config.toml
vocab_size = 9550
rope_theta = 10000.0
init_std_up = 0.0176
init_std_down = 0.0016
init_mimetic = 0.7
decay_fraction = 0.887
doc_mask = true
dataset = "wikipedia_en"
MLP neurons of a small language model. Each row is named by its layer, matrix (up: input weights; down: output weights) and neuron, and shows model dimensions 64-191. Each number is 200 + 40 x the weight over its row's rms, rounded and kept within 0 to 999.
Before each neuron's rows, "raises" lists the tokens whose logits its output raises most directly, leaving later layers aside.

raises: "to", "iny", "uro", "ength", "ty"
L12.up2432,225,175,226,195,184,193,170,163,251,219,212,156,140,224,272,222,100,142,177,237,191,215,165,126,162,267,191,240,187,249,206,189,267,203,169,210,245,247,124,195,193,178,233,149,142,157,199,177,228,156,233,182,234,181,193,149,158,164,205,205,168,135,185,267,168,238,204,171,173,214,211,228,190,197,187,196,143,183,268,174,185,196,211,263,248,213,220,214,171,256,186,120,163,144,160,196,281,146,198,160,250,228,247,186,169,193,267,110,193,222,187,209,182,155,243,168,266,185,246,196,157,187,279,165,151,246,222,199
L12.down2432,259,222,193,173,243,144,249,140,183,144,137,205,154,184,148,262,155,224,253,255,233,209,209,129,142,243,188,212,228,184,180,188,292,211,140,222,149,185,199,215,159,159,159,208,233,226,177,157,193,206,209,163,279,153,138,157,222,168,143,148,207,189,204,229,203,180,221,176,138,177,208,153,194,203,198,251,151,208,225,215,252,187,186,180,116,182,211,163,167,157,230,149,145,244,213,210,130,172,224,177,222,274,184,275,176,225,208,167,189,244,220,166,196,203,193,124,212,147,277,203,211,249,186,222,152,162,179,299

raises: " term", " inter", " inters", "mouth", " t"
L12.up1915,211,290,234,225,212,190,193,235,238,140,243,297,155,307,188,163,252,143,177,218,239,142,195,234,168,204,291,175,163,170,211,173,229,178,238,157,218,308,193,172,180,157,252,163,186,243,154,152,124,193,217,200,221,211,201,181,228,230,242,193,239,224,166,152,196,195,176,186,183,259,176,196,199,186,146,195,171,198,185,190,211,188,168,221,186,146,214,138,154,175,158,212,198,258,109,221,244,189,228,189,250,218,166,180,215,189,220,203,288,182,229,239,170,208,120,282,177,211,164,281,230,203,199,261,225,198,314,197
L12.down1915,186,187,229,269,122,229,173,143,172,234,184,214,187,198,156,178,216,176,259,268,230,245,132,269,210,179,191,269,151,217,184,261,214,187,253,204,226,202,94,235,196,193,222,223,206,214,161,243,239,133,167,169,202,245,197,162,221,183,183,189,221,200,180,257,196,276,209,118,199,169,164,150,227,228,201,183,134,205,239,217,200,177,218,142,167,184,215,143,186,252,201,237,168,194,148,218,242,230,221,221,195,260,229,119,243,219,215,183,192,171,226,156,179,223,209,288,134,153,150,130,218,130,145,212,210,184,156,256

raises: " mark", " inter", ".m", "aff", "boy"
L12.up2397,248,185,164,124,179,84,171,97,241,231,217,137,194,158,196,200,221,254,211,237,196,276,196,236,170,177,194,162,265,152,207,170,302,144,210,211,183,227,164,261,201,186,220,184,239,221,212,236,179,224,212,178,215,215,154,228,170,292,216,194,174,240,172,245,278,248,198,143,212,225,235,263,252,217,303,127,181,159,160,248,209,278,225,200,141,150,271,248,202,148,262,153,168,158,127,159,196,162,105,244,125,194,149,162,167,223,195,206,209,199,161,210,162,237,182,192,201,192,148,255,250,185,132,217,185,186,193,182
L12.down2397,181,198,148,133,276,131,231,91,245,205,123,215,219,128,281,140,279,149,215,222,154,111,170,174,283,221,236,268,235,142,199,168,275,210,201,242,129,145,156,300,189,245,155,215,250,245,230,233,234,194,202,224,220,247,198,191,238,162,211,208,232,211,181,251,224,195,205,261,158,169,243,160,249,214,221,177,147,244,208,201,199,222,189,167,211,195,230,188,261,270,175,215,168,139,155,198,158,255,143,205,216,176,242,163,206,183,207,178,225,168,157,217,178,169,178,165,184,194,139,217,189,223,206,241,232,98,211,194

raises: " There", " there", " here", "ique", " Three"
L12.up1539,239,186,198,217,221,224,145,158,264,228,222,199,168,186,135,199,254,168,217,226,229,245,151,115,211,180,175,162,196,199,173,199,222,266,182,271,135,174,183,199,196,210,165,259,141,257,244,188,180,208,187,226,221,190,187,193,155,281,203,180,187,294,240,251,148,138,185,168,231,207,199,152,186,113,148,156,113,188,182,194,197,101,246,213,250,213,161,154,183,185,237,181,232,176,200,214,275,262,231,197,147,241,147,205,143,206,257,279,197,174,240,244,168,203,216,243,220,267,193,116,134,231,171,202,226,208,172,196
L12.down1539,211,187,190,303,229,230,194,208,185,223,340,168,171,212,189,201,232,164,213,214,188,238,132,292,186,232,222,152,248,229,234,189,250,210,174,235,241,196,227,160,187,166,211,231,219,241,258,171,107,205,160,161,205,174,192,284,210,215,177,265,242,199,176,185,167,165,137,232,195,158,125,163,166,218,235,222,185,210,232,140,187,165,198,246,166,206,230,81,192,205,193,186,118,209,214,211,168,149,243,184,215,187,162,216,270,175,206,179,171,183,218,236,209,219,206,159,172,188,196,269,178,183,192,208,189,221,256,229

raises: " co", "ust", " ce", " fin", " seats"
L12.up2520,220,188,176,215,197,186,233,219,248,214,166,188,182,185,279,214,252,195,161,124,238,210,207,199,154,173,131,242,187,227,179,204,284,212,195,184,208,263,289,186,166,272,143,192,277,300,176,164,256,194,261,159,147,148,269,205,146,184,222,197,231,201,219,177,175,200,212,275,120,257,205,201,193,168,263,193,163,261,223,154,235,241,227,186,193,192,205,187,151,162,162,99,226,109,189,211,154,114,263,258,204,255,236,192,142,281,160,228,166,199,176,198,137,255,212,206,129,144,201,231,178,215,274,212,127,241,150,213
L12.down2520,253,194,154,231,269,313,251,196,172,167,135,235,194,196,176,172,215,144,153,217,202,267,154,282,179,209,253,252,219,175,203,200,264,193,201,219,156,185,176,223,203,192,263,207,192,162,209,162,157,163,176,197,181,194,208,223,204,174,215,263,212,219,217,226,276,138,222,198,217,216,234,216,239,210,190,209,240,230,203,156,141,205,205,156,208,73,227,124,207,183,236,191,182,234,126,188,207,237,130,208,197,253,213,107,259,193,143,196,252,170,188,177,216,229,228,158,225,183,211,163,233,186,258,147,180,192,87,235

raises: "ouse", "ather", "ing", "ampton", "unt"
L12.up443,206,219,272,188,171,205,243,133,216,166,181,195,228,181,197,210,170,246,251,206,281,196,181,135,220,267,196,214,234,195,279,263,183,232,199,262,284,224,206,315,197,109,248,194,188,189,246,147,147,145,211,146,124,196,137,182,217,184,273,203,227,273,146,243,259,248,288,137,210,161,181,264,134,194,246,198,188,139,241,213,216,237,216,198,235,192,188,148,227,210,127,207,177,178,138,321,155,153,213,193,215,237,141,172,232,241,199,166,188,217,179,197,331,200,148,164,258,212,190,123,135,190,229,246,197,145,165,137
L12.down443,185,184,256,100,165,122,179,150,236,205,186,166,208,215,242,166,185,175,216,257,255,204,175,192,236,233,175,205,229,188,207,229,253,207,149,192,185,145,154,219,139,173,222,218,235,228,156,217,217,255,140,189,181,211,201,134,318,204,206,188,200,192,190,183,138,158,202,260,171,231,150,236,127,201,275,131,174,173,237,190,222,233,240,205,201,271,231,185,180,131,180,170,190,148,275,196,161,152,234,188,245,231,129,285,239,253,124,205,170,231,218,322,200,162,264,152,168,237,253,150,149,222,264,162,238,202,160,192

raises: "red", "ically", " such", " like", "head"
L12.up261,288,150,168,247,141,194,150,200,193,192,234,178,216,232,165,170,185,224,144,230,173,176,166,202,161,179,225,282,227,276,228,245,244,209,204,126,211,238,231,183,177,238,237,178,273,253,243,226,160,194,165,228,206,234,172,161,164,217,191,231,229,76,187,121,175,240,173,179,224,244,252,176,203,193,258,224,176,251,252,133,199,195,286,146,183,211,190,115,219,323,194,163,177,227,124,210,296,251,155,197,207,248,220,252,182,281,194,234,272,238,292,142,201,204,237,217,266,211,214,149,224,206,200,224,205,190,211,198
L12.down261,205,211,203,136,218,195,148,179,186,211,139,162,223,115,148,207,168,195,231,206,158,210,245,195,227,193,221,193,233,259,254,108,243,158,187,187,194,193,187,212,185,169,173,200,178,175,276,211,259,245,164,229,188,187,249,201,190,210,237,202,160,173,240,167,196,226,218,185,220,240,149,144,212,180,176,208,191,227,201,218,245,195,173,236,180,245,273,200,199,233,275,234,248,205,175,263,141,150,216,206,219,153,274,105,201,229,260,66,166,186,196,178,151,102,230,240,138,181,108,213,230,165,172,124,254,197,209,223

raises: "ame", "amed", "over", "iz", "stant"
L12.up2561,138,262,94,171,235,193,208,295,293,131,223,275,195,204,169,230,167,127,226,230,230,227,164,163,228,176,213,199,243,223,213,154,171,207,247,230,299,254,218,240,173,252,237,257,189,264,207,232,172,122,193,160,185,208,179,204,183,200,150,280,162,159,154,157,198,217,160,300,194,235,226,203,220,200,171,125,252,193,191,213,220,191,246,192,222,221,245,157,189,157,191,207,202,292,185,321,207,224,173,238,278,252,237,212,243,195,259,106,203,222,228,98,145,152,170,259,253,200,179,142,194,155,190,235,195,183,200,243
L12.down2561,212,250,271,176,195,189,295,196,261,160,176,220,164,176,154,203,183,255,125,219,217,190,207,204,178,211,252,138,297,173,262,185,234,185,185,258,278,201,190,185,164,129,167,318,213,143,205,205,207,180,162,244,166,162,228,177,202,177,202,250,221,198,179,236,186,216,188,191,159,177,271,176,226,152,263,206,135,221,176,172,129,270,254,158,175,164,226,227,191,152,210,200,219,173,192,205,211,175,199,250,246,273,174,162,116,287,147,194,194,155,137,217,224,228,217,232,208,186,241,249,116,157,234,186,188,251,232,299

raises: " −", "_", " +", " -", "+"
L12.up2741,213,212,211,282,188,275,187,212,144,151,227,193,192,214,203,173,149,227,268,228,168,231,205,152,168,207,205,255,149,234,226,212,188,234,231,227,215,141,211,222,241,127,164,230,246,194,212,239,186,195,239,242,263,245,136,256,219,211,160,228,231,183,180,174,194,181,211,235,171,287,161,232,239,230,166,191,231,237,155,183,202,161,176,120,219,199,210,233,192,226,170,196,315,291,120,201,193,290,153,194,175,160,196,261,199,313,213,163,233,201,218,188,216,204,194,143,239,217,222,209,147,231,229,208,200,175,147,210
L12.down2741,219,198,184,218,160,252,176,213,72,237,244,194,151,142,247,177,174,234,213,169,159,149,167,157,195,240,157,241,234,111,159,224,228,227,117,159,184,143,215,201,206,228,155,197,207,189,138,202,223,338,164,222,217,165,198,193,196,135,216,226,228,119,275,250,113,230,218,256,196,156,162,204,207,174,182,201,193,210,242,259,277,245,170,189,221,257,202,275,189,131,170,192,267,121,170,192,181,197,184,234,214,226,260,242,163,185,175,162,129,162,189,213,228,183,164,178,261,207,143,136,238,155,201,220,216,270,194,191

raises: "ec", "ides", "oy", "oc", "u"
L12.up66,161,205,149,185,157,190,154,216,192,195,159,228,201,202,126,182,196,226,210,147,195,220,187,162,184,182,291,183,195,137,230,172,195,212,211,147,175,201,169,209,171,214,225,194,193,230,148,241,231,244,230,205,220,109,244,187,233,177,202,255,223,181,231,179,248,238,231,183,201,239,230,185,199,225,184,195,217,232,179,174,207,209,308,203,226,231,163,227,247,292,235,193,270,228,242,183,141,162,246,281,208,162,212,190,286,200,245,196,206,222,182,253,199,226,235,269,220,108,253,208,180,264,246,190,164,154,176,196
L12.down66,186,207,170,183,76,229,140,255,183,211,196,193,254,186,256,207,143,186,180,160,169,175,215,242,231,229,263,177,210,188,205,184,188,286,121,256,145,209,189,229,245,234,134,256,224,188,192,145,172,246,129,149,177,277,209,201,296,167,172,174,223,199,179,231,191,217,167,192,234,239,164,133,237,157,236,194,223,190,196,146,241,135,146,169,213,225,185,249,229,230,177,219,243,280,192,161,174,155,222,138,254,213,137,167,192,181,246,180,290,345,200,153,238,201,192,282,197,152,158,210,307,179,249,157,140,256,137,160

raises: "of", "ite", "o", "ob", "oj"
L12.up1988,235,250,283,181,162,208,182,211,153,213,250,216,234,246,149,162,192,235,215,233,92,191,183,124,201,148,235,225,244,201,244,201,228,213,229,166,235,210,164,218,143,130,208,231,242,188,127,216,221,199,111,218,197,263,210,157,150,105,224,267,163,237,217,223,255,236,238,191,117,212,210,199,254,194,180,233,143,207,159,110,250,244,215,215,153,182,196,142,142,151,180,222,149,193,212,168,214,211,191,204,138,209,204,253,209,188,196,152,84,226,207,192,184,302,248,159,291,178,139,173,159,229,211,241,153,202,222,197
L12.down1988,261,231,189,243,130,184,233,157,237,267,214,218,184,228,181,220,192,198,211,219,213,217,217,240,146,209,148,172,164,148,124,155,154,188,40,204,226,150,193,228,197,222,248,245,127,181,209,118,274,277,221,246,158,205,258,243,158,172,195,147,139,218,186,187,202,156,204,194,165,258,182,187,255,188,164,207,191,203,228,150,225,200,155,183,88,184,157,169,263,212,174,152,210,225,186,116,173,166,182,259,237,160,214,162,248,174,181,166,214,172,186,83,115,217,193,197,244,262,152,147,198,256,182,204,264,237,205,286

raises: "iv", "w", "ivers", "ive", "ives"
L12.up268,155,241,200,205,186,269,190,122,189,171,204,199,205,190,226,178,213,181,162,276,183,270,194,185,188,271,260,183,252,232,268,211,182,227,173,175,240,199,219,217,241,139,222,212,212,191,204,132,222,174,181,178,159,201,204,206,235,169,222,152,209,202,228,210,207,162,197,154,138,209,201,142,224,191,225,199,189,150,282,195,238,215,145,211,208,167,139,242,220,217,238,233,174,193,184,213,327,156,149,136,136,198,120,211,202,246,179,225,157,202,155,230,180,237,187,200,152,148,197,173,199,178,236,290,239,187,235,170
L12.down268,141,247,196,197,139,220,170,247,208,296,224,131,151,216,257,124,216,230,220,175,187,154,204,260,184,278,222,248,187,187,222,139,192,219,183,186,252,117,195,191,224,151,228,163,154,249,179,163,157,217,188,191,232,197,205,183,220,204,211,118,225,260,196,222,205,164,166,184,169,234,257,256,227,185,191,158,258,148,227,186,207,184,288,212,240,189,226,203,235,160,167,281,244,140,159,214,223,152,258,153,212,227,254,198,200,277,262,155,201,250,133,214,182,109,145,181,169,254,216,135,259,184,248,170,217,202,243,223

raises: "le", "que", "zer", "lew", "ga"
L12.up2859,236,223,125,175,208,199,206,221,161,197,237,236,174,154,165,234,225,203,185,185,233,263,302,148,226,228,221,147,178,126,201,229,231,196,193,219,221,271,243,186,167,182,284,246,152,158,198,247,74,193,185,251,197,241,196,218,177,144,189,209,200,225,214,211,277,217,207,251,288,223,182,191,283,200,232,221,244,170,152,175,291,172,191,158,161,202,165,198,181,146,200,205,171,208,208,285,169,231,210,172,227,174,191,252,239,179,156,146,224,225,200,229,197,219,161,258,197,222,230,218,263,202,187,197,198,207,166,193
L12.down2859,147,244,162,235,213,266,249,243,208,177,253,199,229,176,282,177,191,170,202,136,197,159,210,130,185,141,222,189,122,215,134,235,168,236,158,211,235,293,213,185,248,276,228,132,152,249,220,159,129,152,204,237,190,216,260,235,256,150,167,222,250,250,211,226,131,163,188,307,245,198,199,149,221,162,215,167,252,196,200,314,214,205,197,169,134,150,221,206,259,254,204,171,157,231,188,267,212,226,193,226,275,190,174,156,174,210,218,175,249,154,178,218,181,263,164,176,179,181,257,243,168,253,200,222,216,174,133,163

raises: "u", "ige", "ance", "put", "uch"
L12.up927,187,164,180,141,162,232,117,276,203,189,203,206,207,265,165,169,238,139,145,166,244,183,168,164,198,220,259,188,160,236,234,253,246,113,171,130,220,111,235,151,218,270,197,217,204,203,185,248,191,195,214,195,192,246,237,219,236,269,163,172,190,159,280,211,249,187,174,200,260,173,167,228,188,197,228,216,182,135,190,219,171,236,201,176,229,211,224,170,210,199,235,198,155,130,148,185,176,218,221,227,222,255,144,90,180,174,184,139,164,141,182,161,205,137,194,178,249,204,216,323,187,155,195,225,193,171,179,199
L12.down927,224,278,216,210,210,220,175,262,174,194,231,272,186,205,152,213,233,229,231,200,202,172,226,262,195,194,205,195,207,245,221,219,239,192,153,184,242,224,264,203,204,226,238,189,187,232,181,255,110,119,134,173,199,206,218,214,205,142,155,244,275,139,142,201,203,180,173,146,242,140,159,221,138,252,147,240,224,198,169,170,164,142,219,189,168,241,232,240,193,222,171,226,163,185,140,206,246,234,238,139,222,140,207,200,192,219,248,165,212,210,114,162,207,238,133,145,145,232,197,227,204,220,228,153,159,218,209,171

raises: "d", "^{", "s", "u", "X"
L12.up2164,207,165,172,206,212,223,241,192,169,261,250,170,227,221,205,189,218,182,215,159,247,273,153,129,142,223,229,190,279,293,171,235,227,212,183,205,221,199,228,119,197,168,135,167,257,186,144,204,200,165,180,279,217,188,194,196,178,151,245,251,197,191,185,176,168,97,152,235,216,226,264,202,201,203,168,110,232,156,149,249,160,185,157,245,273,194,230,208,210,229,306,132,203,219,243,233,290,217,254,185,195,149,201,197,191,166,200,107,280,255,180,281,180,159,185,259,150,151,217,155,228,236,171,180,210,150,217,193
L12.down2164,103,203,235,197,255,221,255,257,171,290,253,114,183,159,199,243,199,152,226,188,214,195,171,177,88,171,187,193,203,214,207,205,186,207,0,164,291,201,183,207,236,240,184,289,193,217,185,171,275,301,206,243,243,222,172,181,170,188,160,100,181,210,223,174,214,174,193,147,253,122,215,167,199,212,190,191,282,173,227,208,188,291,197,159,212,305,245,157,248,201,157,217,240,161,249,169,198,162,175,201,171,225,206,180,173,178,165,235,246,158,179,235,262,216,161,187,212,207,169,159,172,189,220,196,219,242,264,188

raises: " learn", " disc", " kid", " contact", " must"
L12.up2136,216,137,231,241,208,144,240,167,187,149,128,203,205,228,220,225,240,232,205,228,179,223,213,208,237,238,188,186,192,196,284,162,248,172,156,206,241,222,135,216,264,207,263,174,225,185,201,187,187,223,211,244,167,282,204,197,180,193,203,200,150,193,236,207,127,220,202,185,232,246,121,171,173,196,210,176,148,163,192,197,156,188,255,254,174,199,248,155,120,219,216,230,215,149,237,308,173,201,203,215,190,172,247,236,146,150,221,165,221,235,179,229,189,193,221,248,186,204,145,141,178,198,176,265,175,161,217,182
L12.down2136,206,147,200,233,223,255,154,202,124,151,174,254,269,218,219,180,235,153,167,165,217,252,214,184,205,244,154,225,177,203,246,168,181,205,119,194,182,217,228,176,202,163,271,260,201,147,156,161,239,238,204,173,225,181,172,166,160,143,212,237,213,216,136,120,235,182,189,156,188,166,230,143,298,194,101,190,210,157,221,210,140,203,249,199,298,277,175,148,181,205,156,199,168,179,87,208,242,141,173,227,210,245,195,154,156,171,166,233,185,239,157,259,220,173,172,252,242,200,255,154,156,185,196,167,175,179,209,180

raises: "ong", "ok", "oul", "ung", " Park"
L12.up1016,201,246,201,219,151,80,200,208,163,171,144,186,148,129,162,223,241,266,242,196,306,249,243,208,183,205,167,130,223,149,238,193,198,147,200,257,259,145,222,224,206,216,208,275,222,223,212,172,198,238,197,153,212,190,172,244,207,180,195,197,202,258,229,182,217,273,214,157,284,258,205,142,171,207,173,194,229,235,124,140,267,171,228,186,198,160,287,151,162,199,181,245,212,205,186,175,253,190,100,223,155,140,259,210,213,190,154,189,258,235,244,180,180,149,230,244,133,210,186,165,216,195,152,183,181,114,170,199
L12.down1016,263,228,174,146,186,182,211,234,141,213,205,259,193,161,230,244,248,195,205,158,148,241,239,172,122,192,196,184,248,162,189,224,198,187,209,237,241,175,200,231,237,237,155,236,189,179,155,111,294,149,177,141,218,206,222,255,238,160,226,176,199,229,216,138,159,185,143,202,178,228,209,202,207,216,257,224,204,204,176,228,225,251,184,281,238,136,171,195,230,198,240,194,209,158,219,236,208,192,246,196,173,197,214,226,174,235,159,253,268,221,226,170,205,170,262,177,151,177,199,218,127,185,230,253,278,184,198,201

raises: " appearance", " nature", " ability", " att", " feel"
L12.up1081,242,187,220,247,182,167,215,197,237,246,171,170,209,231,235,161,201,265,158,242,148,159,172,202,195,239,191,171,185,228,211,202,211,227,177,172,233,213,227,218,219,242,259,181,166,154,225,206,243,197,223,197,155,182,241,179,243,177,186,165,181,125,188,197,217,128,144,240,150,219,228,133,183,201,204,217,216,264,220,192,255,185,225,157,290,174,205,133,214,216,277,204,204,152,147,183,146,264,178,192,232,196,253,183,253,281,194,197,194,224,235,234,242,166,197,208,173,195,136,162,181,257,202,189,139,209,162,250
L12.down1081,170,266,149,155,228,177,225,272,119,201,226,189,186,179,181,215,226,186,206,147,169,162,153,238,202,242,196,209,226,230,154,239,210,226,217,234,192,208,113,273,212,155,202,160,230,180,214,223,205,182,192,128,191,157,197,222,225,200,252,186,285,190,233,257,178,177,162,219,200,178,237,180,144,148,269,161,174,235,177,253,225,156,236,166,214,198,192,188,147,242,213,220,175,183,172,220,156,184,224,220,162,169,164,172,182,264,327,160,165,207,186,169,141,160,205,203,185,180,288,193,213,157,127,248,239,193,113,163

raises: " semi", " finals", " Finals", " quarter", "val"
L12.up187,142,193,238,261,269,257,190,180,200,305,187,222,172,189,91,180,210,155,194,277,209,297,171,178,231,233,219,197,156,237,191,199,205,194,220,253,223,207,95,200,151,243,222,293,169,236,175,184,141,184,199,215,211,257,300,205,179,241,169,135,218,214,194,175,132,170,202,252,198,205,284,190,187,208,211,194,194,218,191,216,236,230,226,179,213,234,166,337,236,204,228,197,225,184,185,234,140,201,172,185,214,191,193,234,158,168,295,205,240,200,211,221,278,223,192,242,156,231,200,172,206,137,217,201,132,212,224,193
L12.down187,198,216,154,193,216,197,197,243,199,227,154,186,226,193,174,237,189,207,190,178,231,158,167,186,251,218,206,246,179,203,267,288,236,206,229,270,250,210,211,282,217,152,187,202,236,208,190,182,252,217,230,181,131,159,163,119,208,192,185,235,191,293,173,202,175,232,221,216,236,152,212,210,231,194,157,274,102,196,150,231,232,117,158,231,153,187,235,173,187,222,217,186,155,165,181,191,197,167,189,254,210,218,184,217,198,236,193,265,222,178,223,188,183,239,178,172,180,201,238,160,282,181,235,208,169,198,210,170

raises: "hip", "ada", "oud", "med", "ad"
L12.up1588,209,168,233,170,244,162,235,180,186,234,237,175,133,202,142,209,294,193,207,195,288,139,168,198,168,138,156,209,249,251,177,163,262,223,202,180,193,203,202,155,244,175,189,170,211,229,256,237,156,201,184,188,159,211,232,219,155,287,181,211,144,129,160,127,219,184,226,154,198,200,157,174,163,230,190,144,237,191,198,199,215,167,238,256,134,175,191,159,135,248,237,180,207,192,211,218,225,250,146,233,164,217,201,190,183,211,223,200,253,176,204,285,137,186,208,234,267,177,124,229,188,193,225,221,225,222,216,187
L12.down1588,218,302,201,154,134,192,213,115,251,230,214,164,140,226,252,205,192,224,236,187,154,234,152,185,187,166,207,273,171,164,215,208,145,244,174,230,222,219,254,182,190,197,222,164,219,135,234,192,170,221,199,214,181,240,237,185,194,275,257,140,79,205,234,94,220,230,228,256,252,120,258,225,172,198,216,234,192,131,149,235,213,172,99,164,202,132,146,195,182,247,180,111,196,226,165,167,247,179,123,252,176,207,174,191,140,156,135,233,232,235,210,246,207,219,204,158,224,189,221,233,172,172,187,229,214,163,266,219

raises: "-e", " al", " el", " Ha", " El"
L12.up649,188,200,261,183,241,189,154,197,174,227,168,260,162,159,237,174,245,261,182,193,214,184,190,208,219,241,163,214,235,255,211,252,189,182,172,154,209,250,307,185,218,197,238,259,249,178,233,191,243,226,185,195,177,247,223,233,199,180,226,257,242,203,184,289,221,176,222,215,236,262,223,185,226,208,217,263,256,164,227,210,238,189,208,171,229,164,196,197,114,203,199,237,198,187,194,181,201,239,200,209,191,266,265,151,241,166,179,168,200,179,117,214,203,232,174,260,212,207,173,150,184,209,158,223,176,288,234,296
L12.down649,87,258,211,207,189,205,172,186,238,241,189,155,143,144,242,213,263,237,209,124,289,205,199,213,204,224,221,179,172,273,185,198,238,197,123,244,189,193,275,207,253,214,181,217,223,228,173,160,139,162,240,133,211,177,223,236,148,179,143,213,216,214,208,231,179,174,139,227,197,162,254,210,189,202,252,194,168,237,266,204,144,202,190,129,290,234,225,164,150,144,231,207,168,160,204,185,195,172,158,180,150,238,164,235,144,243,182,232,216,218,197,213,189,248,250,193,217,251,173,92,170,211,159,240,113,202,191,154

raises: "acy", "uff", "ection", "eat", "erm"
L12.up471,203,169,226,221,197,117,186,201,286,186,239,198,138,209,229,256,260,245,177,311,191,202,190,181,224,209,129,177,203,159,142,241,149,198,186,150,136,160,213,248,167,236,180,183,212,215,193,230,299,235,231,265,214,181,213,196,199,231,281,117,197,197,203,259,199,198,201,244,275,219,150,218,193,103,192,236,268,214,185,178,130,171,215,246,179,253,183,196,180,141,202,149,261,181,218,157,233,245,167,228,138,181,225,218,197,144,183,174,202,140,171,184,266,242,197,157,241,121,244,217,189,202,196,142,160,218,182,147
L12.down471,239,219,105,201,227,246,208,250,341,122,229,188,203,218,178,147,192,233,275,245,194,224,231,180,166,159,242,174,225,177,235,150,251,135,136,198,163,226,169,186,211,250,152,272,172,172,263,243,180,271,172,245,220,179,170,187,186,193,196,257,244,221,217,187,201,194,240,196,204,183,193,261,237,149,250,193,149,195,195,258,138,192,257,221,268,191,196,184,219,151,202,135,229,199,225,256,215,245,208,236,205,196,180,183,190,171,250,215,187,240,156,168,164,117,193,138,270,179,212,135,177,160,194,186,236,195,189,209

raises: "t", "ice", "us", "el", "es"
L12.up2390,227,204,163,186,160,260,229,158,231,177,244,157,240,196,170,170,230,229,266,210,169,187,210,161,231,218,192,224,180,226,230,151,234,188,227,197,128,210,228,259,155,153,163,194,157,213,227,253,219,185,221,228,146,247,131,232,218,160,195,253,186,268,192,321,198,164,161,191,201,219,126,246,270,175,136,233,251,190,161,193,157,232,164,203,202,116,194,222,131,195,245,216,185,262,187,173,162,165,233,132,206,230,158,143,159,184,148,213,229,214,163,203,241,124,101,202,183,144,166,152,150,146,204,142,210,183,212,174
L12.down2390,260,204,167,169,168,166,208,211,218,157,181,227,221,199,174,186,201,194,184,185,179,198,196,168,252,269,137,132,182,216,235,93,221,153,163,211,173,131,209,224,156,225,192,242,250,184,267,188,160,206,197,270,224,199,236,135,125,257,261,144,172,170,221,132,217,164,234,248,100,195,185,192,162,197,256,199,243,186,256,252,173,260,227,175,231,224,195,186,237,202,239,171,206,206,69,26,233,170,152,210,143,327,166,210,258,193,193,171,277,123,244,220,266,238,240,166,267,177,261,174,192,189,205,264,211,126,226,276

raises: " von", "ü", "ver", " Der", "ze"
L12.up78,248,287,197,186,261,163,279,191,171,217,245,116,265,196,141,181,176,129,260,197,234,177,183,207,197,244,166,224,325,202,148,208,197,170,204,138,305,174,203,274,170,249,202,183,242,159,256,168,265,223,171,214,217,195,194,265,184,159,256,178,220,207,250,311,120,259,241,171,180,267,167,134,214,168,236,198,254,136,223,136,236,180,144,157,195,169,137,166,198,334,124,185,198,166,228,234,284,276,183,268,151,183,315,248,245,183,167,105,196,174,191,186,224,173,161,194,259,257,166,166,142,210,150,212,246,253,207,204
L12.down78,160,189,141,207,207,180,204,221,295,138,172,216,228,141,140,229,202,203,226,177,190,229,147,276,193,222,195,238,194,254,184,147,197,117,219,234,211,147,174,218,164,201,181,236,235,227,156,151,179,232,184,237,240,272,206,217,262,263,170,161,273,212,245,201,211,249,182,238,201,136,205,104,184,190,193,117,142,255,223,209,230,174,162,222,249,237,210,226,193,188,95,201,231,174,191,140,173,171,221,212,198,195,231,258,205,244,208,137,201,155,163,214,203,217,197,187,153,260,209,171,193,206,216,165,206,191,195,179

raises: ".", " among", " respectively", " were", " before"
L12.up222,211,236,190,242,214,202,178,248,208,188,128,262,154,208,222,261,196,200,171,204,207,301,223,140,201,227,214,92,316,172,125,215,204,246,234,153,160,177,226,132,216,233,159,194,178,171,225,190,148,186,203,165,213,196,200,91,285,193,227,320,178,241,196,194,158,277,88,200,224,151,230,270,161,209,250,222,160,218,240,202,243,256,255,186,215,230,215,204,154,246,228,181,109,222,223,187,172,216,177,254,178,151,211,152,169,130,243,153,163,178,214,217,210,230,205,194,240,241,194,234,156,204,217,174,215,243,222,230
L12.down222,144,228,170,252,107,267,189,309,196,161,256,228,118,179,125,180,234,271,235,186,251,150,143,174,196,237,211,231,197,233,212,178,212,171,124,215,258,147,158,190,241,295,268,202,197,185,232,215,172,203,165,151,192,214,177,246,210,212,156,142,189,169,171,123,253,215,197,198,265,201,212,185,143,228,148,271,224,135,210,165,243,195,198,265,148,256,158,167,210,165,239,159,229,152,173,200,223,289,177,271,191,181,190,214,260,227,247,161,235,167,144,151,199,162,202,200,167,242,217,294,216,166,189,233,164,114,233,181